MLP neurons of a small language model. Each row is named by its layer, matrix (gate and up: input weights) and neuron, and shows model dimensions 0-255. Each number is 500 + 40 x the weight over its row's rms, rounded and kept within 0 to 999. Numbers have three digits each. A neuron's up and down rows have the sign that makes its largest values positive.
After each neuron's rows, "fires in" lists the words (lower case) most often at its 100 highest values on Wikipedia text that the model never trained on.

L4.gate472:549459451461501490504460523551500516510494540457504506478530483471530526497464519486500499477473483473503450510453476432471460577543563502496494476408517483500565552477468462478555581480475488479522585518527465488465516442538494530541519511479491536616521453396565471479530445481484456531506526485590457488500513530446522532536582447450488521469541488500526501477480518431498501584461471503537475514454504456507511481498489464476531463471541408560405569551434506536482492497536545518469464506460454521501431486431494500465476501486425510433509529489528405499562554536581499602551455451550549530458488543485499570454445493493525513526423460490493465460537448464530513548514474487482482477463473510560491510482553514527488497594547558547528498526533568583585543481459469
L4.up472:524545495412517457436537497503553510541551581505481440543511458455528507586530487536527504464441517443454521514520498455519458558551511498544491469504485499534526550454428494529505485487488431509489481445473598513481563513483457517503508533475559491475487471585473565505555547487498449494499496421450472527501505486456507502480436479553454508641456490479538547493547504585481495493504527480540459494449501482491450518467429557543460492405475512424569457497501469441501467530496467508442519494483536517588451586498454450474418501492519593539521538487555600499531507464445465519488471477525471559542522509518483530495583497476522501467465467458585423515410493515497486462513533478498535530520527451473515472488438525504516534484461499496525464528425541499504566492544581
fires in: "at", "university", "in", "bellator"

L6.gate52:538494465490492520538506484494496496459488488494545571532543413530558466453531436436550513499527474444486470495488516534489481488579461529455530519513583490428511510463514548521508503545539486523468500448584489471523508579500536538496537504529547481508468541491458423529480541508543507550451507577528499467460544539431418521436554441522489520486453525510469515387463497530507516577474504522513465490456460463486479543442438555509478479474531482516471499504498517476545538452527495519476503560457435500528506470500441560506550422473559423570370517490506502441503455526528476576512525527430470511553443523519538523475510523449455509548451460533492447534453466481423532436565556527397539531514496576503501547502500465559471509532451488565512575557540414525491473510497509
L6.up52:570493520544555550516510518461517497490571574537513382494475532444541477458407472479511522480470511443477513487496432472510508506549477481440514460554518524489514596557493464483535512470462489514493523511538541426429533513538535439578531553486485458498544562503476495522527533535515464539527527531481520531539482468589442512525537556571449485515502430498548462512473519538488481463520562453543483454480444538452516509513437467510517470483543525517505461587461532501476492397462523493457518444544563510484456499485489486496475564573533555527531444519447453524540563537484523445513552457485522448495485423463512455476497559462472565482483474441446462511484443489531494447542530500482456459510562433498541483490489531506500537535511329458499468494479452474525566442532537
fires in: "by", "until", "in", "at", "from", "for"

L4.gate483:441492487548486486458494463514461473493525435531553557522547531531533467519501508586523514490513467416539517448427519558521615475503457496535517515484451514491566531443539488515507544530568469484483423476511571485477523465479485497524505466506440521511518575390500494469513515526538463527488479509473498466576494610516608479441466541528496454439431497457574492522462590472526505469519486448486498484462487535463579565528504525535547484472547572474491492554449557465508515510464520515515497452448519563481449518500501482480536503471466494467471487526503438472499552514458483492480567454518463430487540550515425515489422531517488479476509512530473503481533511454594542540503505525536542476570452468502488512517473526513496492522472531478437444553578397552506529360460507
L4.up483:455574484496464541471461474500481454494445528512530556490495529511497446460459532547514538494514493519492499510523426592475489485554393487539452519491461499504507539495487527551511497534476536487526458469522517517490509496482436524563509554540464617540511524486445465445510510510487476524536492488578485500490470540481569492463473512511614523514421435527519452517442512545497535457555438451513508511471494507456518603529491469493525495531555524494468551530455522495416491432491582556423554536464495555474542511521500436502575437436514592577536487561499487515461488444496536510455483491479523485450482528558416464467493528490532441439505484402464500540477551411524474526447506515525512523514552478485529468531481533470492440445518579456462496490623441524445484492519486
fires in: "a", "one", "an", "africell", "axle"

L4.gate170:520454529497473521481587479537508459435506507475487508485542487496461478475437483548432512527554540567514553568474429477477441474494498518519499516479428443419552423504467478540567488501440505509523487477580625530431537492485563517524471486506554491505505552440506545508515493562497499432446483462549447500518508525516554454492457477510525518452502509423533464510549540519517507464515471524499545480480521529524435428442524542491508496563461501487454501464478500532526512443484489520491535546595500542501529524558498445511500530547511469569501490534464404467534473460431496461425504476508490444489476609529491554584507393446524556491410527516502438442481419477499523506540545476551553494516531495470522511466400441533441462493498538535424524480504523484468521512553475
L4.up170:472482538511533499588536509494476508451505496450536489607516496513563548620478495541521542445472495532521494518533483493489499519467440442524474521436485437486490534453458590493487569483481520491532487457504492475454564495554499548550418449494520461516406602438543504433536549534470472516493491540483456571512475471536524488520490427460511484464509505455428440513498528526494461463544464486477509461471540583524493518505513539473536494522513401516507439513488518467481427516481544489573492525529559485432388575574440496465520532467508511525537416505513501504535495538428458571463489512515505530495497549429519475554482499468508454510477560517545456525475535484453507477575518458523531451479497493516433443458486516512450475515552460545411549516476484519487534552466401
fires in: "a", "his", "age", "he", "her", "to"

L6.gate695:499503545482474515557577434546542464538519453503446506427439464559477458513518488582506434506565558542491447463534500504485551524537530488433470457529474501501501548383503514464564563502508512516468498445552494493508429495534502411494521482543571525569487553436466497521550540492539521578486565527538498469550494531453466496513512444476509512502483515485514511423615515518466512426474510575443501497515481486474432470544548483479546536510535471484490550497515503527535474449432527520507458512483479441439469511527450477471536513439547433469493559496570400482503481493510500509531465511432526554494449502517479534496522533449506600470504579518472512418510523558516531535474420485574480476576533545497465475476495560518509562454504499422474531476489560485429452520484470
L6.up695:526511520515539465497550520520509495544486537460506484477548496511468516493567442500458473501478513554437433505528556543528480484532495519490477432457498501427541436609516517479532548475600553456553494506513522475498411503509544588540495495522512450529518445494488484516455560464584544498532496523474546514488525475516507534438551493517494499473558561563495492535457455450573473565520528520457547545509479458544500520465509501540527482514466549489475527521440503545465538477596480491454503518520524431451472456453518557481473497412499537427493544591485512528495491500483518562555500452444470498551371499454428497499495487484493425456531473465500542510551499592417458504446525407469496553482481523502555520537537495578477525462537417467459516551461485546495506441484582
fires in: "the", "his", "a", "their"

L6.gate349:543520438502510420522554585517493467511507495496475541533568443380549515515643523554524550456465507531460517460477513495500481491481526543518417514424517453556512550508406421522571452492451508489516462551463539441487521543473488464529504451509461463453486526493497543489508501463481466519543473530491479587558491483447512510510521455502431525502497524472512516561497541455497459529533418572492439487453495538486561443536548559530526524537566516527493518447451497494519507562436513560518485467539487551473497503512506491542513443470500500494486560494521494448435508445495593492426492489453526564447447511488484517490485484488437478536501522466433442504473459492447461503562551508524467450510487491479557527459446459553486410483563469579475570572477497508471546529466547
L6.up349:482497502543467551525541418498574531511514510478538537583534539550517559571480441466494448560561487449493441523484505580544543469489584534498475532544525446502476474449501462484527517487528463551526495459468508526442557455456440517539452369517538477465489477464474470464535519578471482534516498494556471473486455550510553512470431505437493521515509569496483519479567540557529478472481518501493464505513461488435470524469449514484539448474480495575509453463555522483451516553524424526504466463453573469535459492428475544456522520514471526543545487480534545499475469489529514591465544509514463579511508488474464496427520568618472515498438466493532500505415429543532558509576497512529497416523517542531553558447473529460553561512438459514521498493529489493506527513441565
fires in: "a", "the"

L6.gate207:440515561556521534544450474510532481529486415518417525512526467536541505492577477487490539449460482450467458457514523501511528505497488443538514504433520461451487502519460496531515563528527506562420548514514529510562473523492536476481479515526486508447538529404476465468503540504549489470482519438529417495574501486488543470458480537533479446473524472506488434481455507511477442549611475500529521502507542486407523498557512432527587482475483501451502474493433553455439521486479541548459533548475500461537526491513435437432472553462485506541472525517393484518510557408470519555442537540505485564516515416550478500551507433583503486495510484500526485514486505519474388450530489472507517515527517507486449536489437493533562594489483514528436530527552520510612526554444564
L6.up207:489505536531443576461429463433491485547491503473486510506561549543529574512508537492515538511557517542408424477436513527567507487480499468506474522507572547516499474513511508571558532502434500563385474512489546465511493551513578493486487383498507481521518425489550476522523452521487451558549506579462490416513501472516426544513507430487463552436485493534516474513489485495493438473524553509511568543430457544483436541486530552509488417454495573400458487516509484547440493546524484533510499476481502474462554470533476552503513464467512475497527547482483509496549496489561550494534486538504599432510489465488497489524554545545510516456426465441523606564532470473487470488507587496464529427535491457455449559459522536514520510471526512498483481463539435484467518531555534
fires in: "a", "more", "axle"

L6.gate289:490489509482522528484507553504489540542517507529423495512528446445482462537601527468437566452447483531435470510502494526440543560506485509581487502465500455532537502510527470529520516517520533552485474475524514517478516497567562483469554513531465480405576507511485548480481435454492533405458580541436488535479528495417541474515474504461439495546512460484506490533474450429500498529523480443524492493499470521494575558511481460532526600470510482489447503387480451508525456515486568491516570523492426495474542513511461489430450487420486442467521473476547472507541545402542449510475529599539539469523463565515455592523485484477522472518487507539591480523392497434536547509496501473451526443456494505509541504509481479499546560510489494534537525532458494536580541406471510
L6.up289:518442458513468487567555461505497458422416472483563465516475526546454549454414525504454427455519496552469491591530473539521565441509508542487492548582435479503446483524430405468484564529456469438502520472566541553519527452461452570555492465504520519494473502481495557487491552491462456525483424500540483462532510500474506520518474484492485500465500536491466554543529508421487564469531465490469515497529505570470449500462536555475485548467529488556464527549525498465558495503549508521511408503511438475516468510485472552444549536550545589484478519460463534439575482625535532512502458512503494531460534502436483501489598499442473547495455491518570483418428486607522503462510528484523497506519498512477510549512457525440474472475539510485490482574517547418476500522469505
fires in: "the"

L4.gate528:469497497504482474517489506485477540487495439502431500537508485524585496502456537441501504527503510483540528487500470491497480565533477463486545526435565514457451595567513493540561540495559450521463464496435524515539528484465545547546499522530530518467578451431421497479526514551522499473413519489556436452537483457507512425458436588504505461496501506515539446472515541428538538514517553554549570551511422585540527541525473482430457526521477461437483539533488558518532497476436483459461558460522512516490509527475493497582474480407472491576464437505500539566508468538455480462522497526487574586477493546541493486539476513544468436470390520545474496503484474539531520461520495479482493465388473557450452447554451522509478534402547490533506521509481577482504500481510444
L4.up528:501457513510522566482467533495499570431442487504393444485464482522493528470546571496457524537483548505499448536539485546457545584465520521463449528443501483490529437507537480472455513461488479452576444512549477587511538515532531524490465558426584506527491513434560546500537507425502440550558453468454516488465541546532553481566510485490467498499402545492542498485526523427478543486547553492520545473556506489503518469542501510499486482446454525497472476564433546453492400538472463495488602432523457498451531411487566465567466479458504520505531497458530487531521534497469510557488521551434525503455510460520451535574532461496508556505481507493515523553489538476508508504585480450521541487520498491416449454400524570491462455537487511478517534514547446560548437477494498
fires in: "no", "without", "1", "length"

L4.gate671:484505434516507524541504498468490427513488518494448570474430580462489517526507438552510497545458552471469470488466501426436492498489449551501517474571454520551517388502427461515446519505506478511503553491535554492465525434547464452499551523461538564442459510465487532454498526510606530494464493483442468497548497487485536479529506519497432578437446419477502528523496582459486492490490531458537482491482441494543482509508486509447433511521456536484504526561458555555493494504432477483558513506460451522532449463510524509541514464510481430487490520620447502580464478466527568469574551550488498564476429532519539505526431582479500464392550523559557525474502598513489491462457485486543499443522462581500462478503524513502481490443497507509470471480576521558493481573502517
L4.up671:560518532488539464528455457515464490490488512442469533496534545422467451462535570516543515524502454519495485530517483471445492469511500509397473532532479524491472534571473528472455523519503543528482449530542462537504514486489514565524540547539455486516470454469558490554488463510462564539520492422444507447504417488496556559490465437531503498396514441473511440526500539483498483539517563466514501493467464423522532512531554493494533483540504502488492564562502514528459482538518494521457521530470596497436488540494559507499494494463529452479559476480517584494499445488394497427618541503588509557568454474455489504486509435455489477510550513531560586559425570382493440472572521511479515526463487458486435500571463536520463452460508459491490491478547553451542507452456527
fires in: "a", "the", "in", "of", "album", "hispanic"

L6.gate33:512435453482530443438499488511504527496532480535444451435532441473435499487536497561510471473524473452488566507463510552486491492556500528543498585508502518490538621468564464503462490555486447505470408481558495458452501497523536531447488435486474483562514516465392546492600509478554590548503486522519451574526474535424514568505453489460469539470487519472501476488509541486519426489494535466477456498540563542521444480467486542541531509459464493501410500509523481411452516551481488519503452490420476543548559425466453443484520507542491575564475512536553431508506485426541471548471479427490545551513497540473513490489409461527596499510513545510498493558483504532489579495456542459483514460517529492514554487518489522510513453459533427519496524540555465520460558553463500
L6.up33:497453417544516515506524517488440558464465504495478534520549505542509502468453377473512561555519445463480522528511451531495523521451475469455524435544514532549472445532435553525443531564497458495498444504526500511455493455503558541482405504468447515552466540463463497536545493491491533566493476499486492540466485514511550482423557470504480477527560559496558515492465611540591519531500448442420486486447564480549556509518493415552412473506464518423553520530479505547498542510514479476462471586501492539462501485510481441503508505526554548583478450539520486536476450484468501514462538502559511494519553529463495473467398456502529496481527479462501522576572528503571483506475541474508546551503550497395513471530520440524440489524572506468476491427540535469461502438521440
fires in: "as", "a", "because", "that", "an", "in"

L6.gate433:534444481508472444448453471540500542568523464440525463479521438512443496537508512462463510522539537494507445491505480537557516440494490554478428519553457427529517498497581467531569552527532427444450473537502469559512475481540436434483467514576557457578435526508484488509447507478580477495484511496491486520515529525393478517506530516493510513493493526538482513438507509551517483517565488552391486450554491478517498546541477474526410571566519553506505554482498583454462557522541485502495421490487481516459485478536466575451488476578493406507537466555468539518471537420502534427539475478490566461511501467537476482523497493519526543513527446555459575461550447521467516462457604511460502478500424489562528548498532447511501513409531468482490579477462517499503511493527456
L6.up433:585516528532494473521494467510471412520478482433527528447532472526517526525476559478518493467510541548514461525577540503478463509475470495439528546535508466532482539454478520520550442536490494517434481508505526559483440542549502467429533533499546492528509431460547437475522443497432564476465544493526476615462512533451460590464525536489510533523486511531483542459489406489501504496465490449499496480545459514506529467467494458462426514521449532481532518508473509544471515461539492514509461510471472509448492490469456525527540513457571452495471446501557550491421501478535518461516458501539524487541414537472572456433456534597556517456537507497477518475461529560520537459555469574508541496484479553468416438586570579475476544436438445453529545506442517562483455389448544
fires in: "the", "his"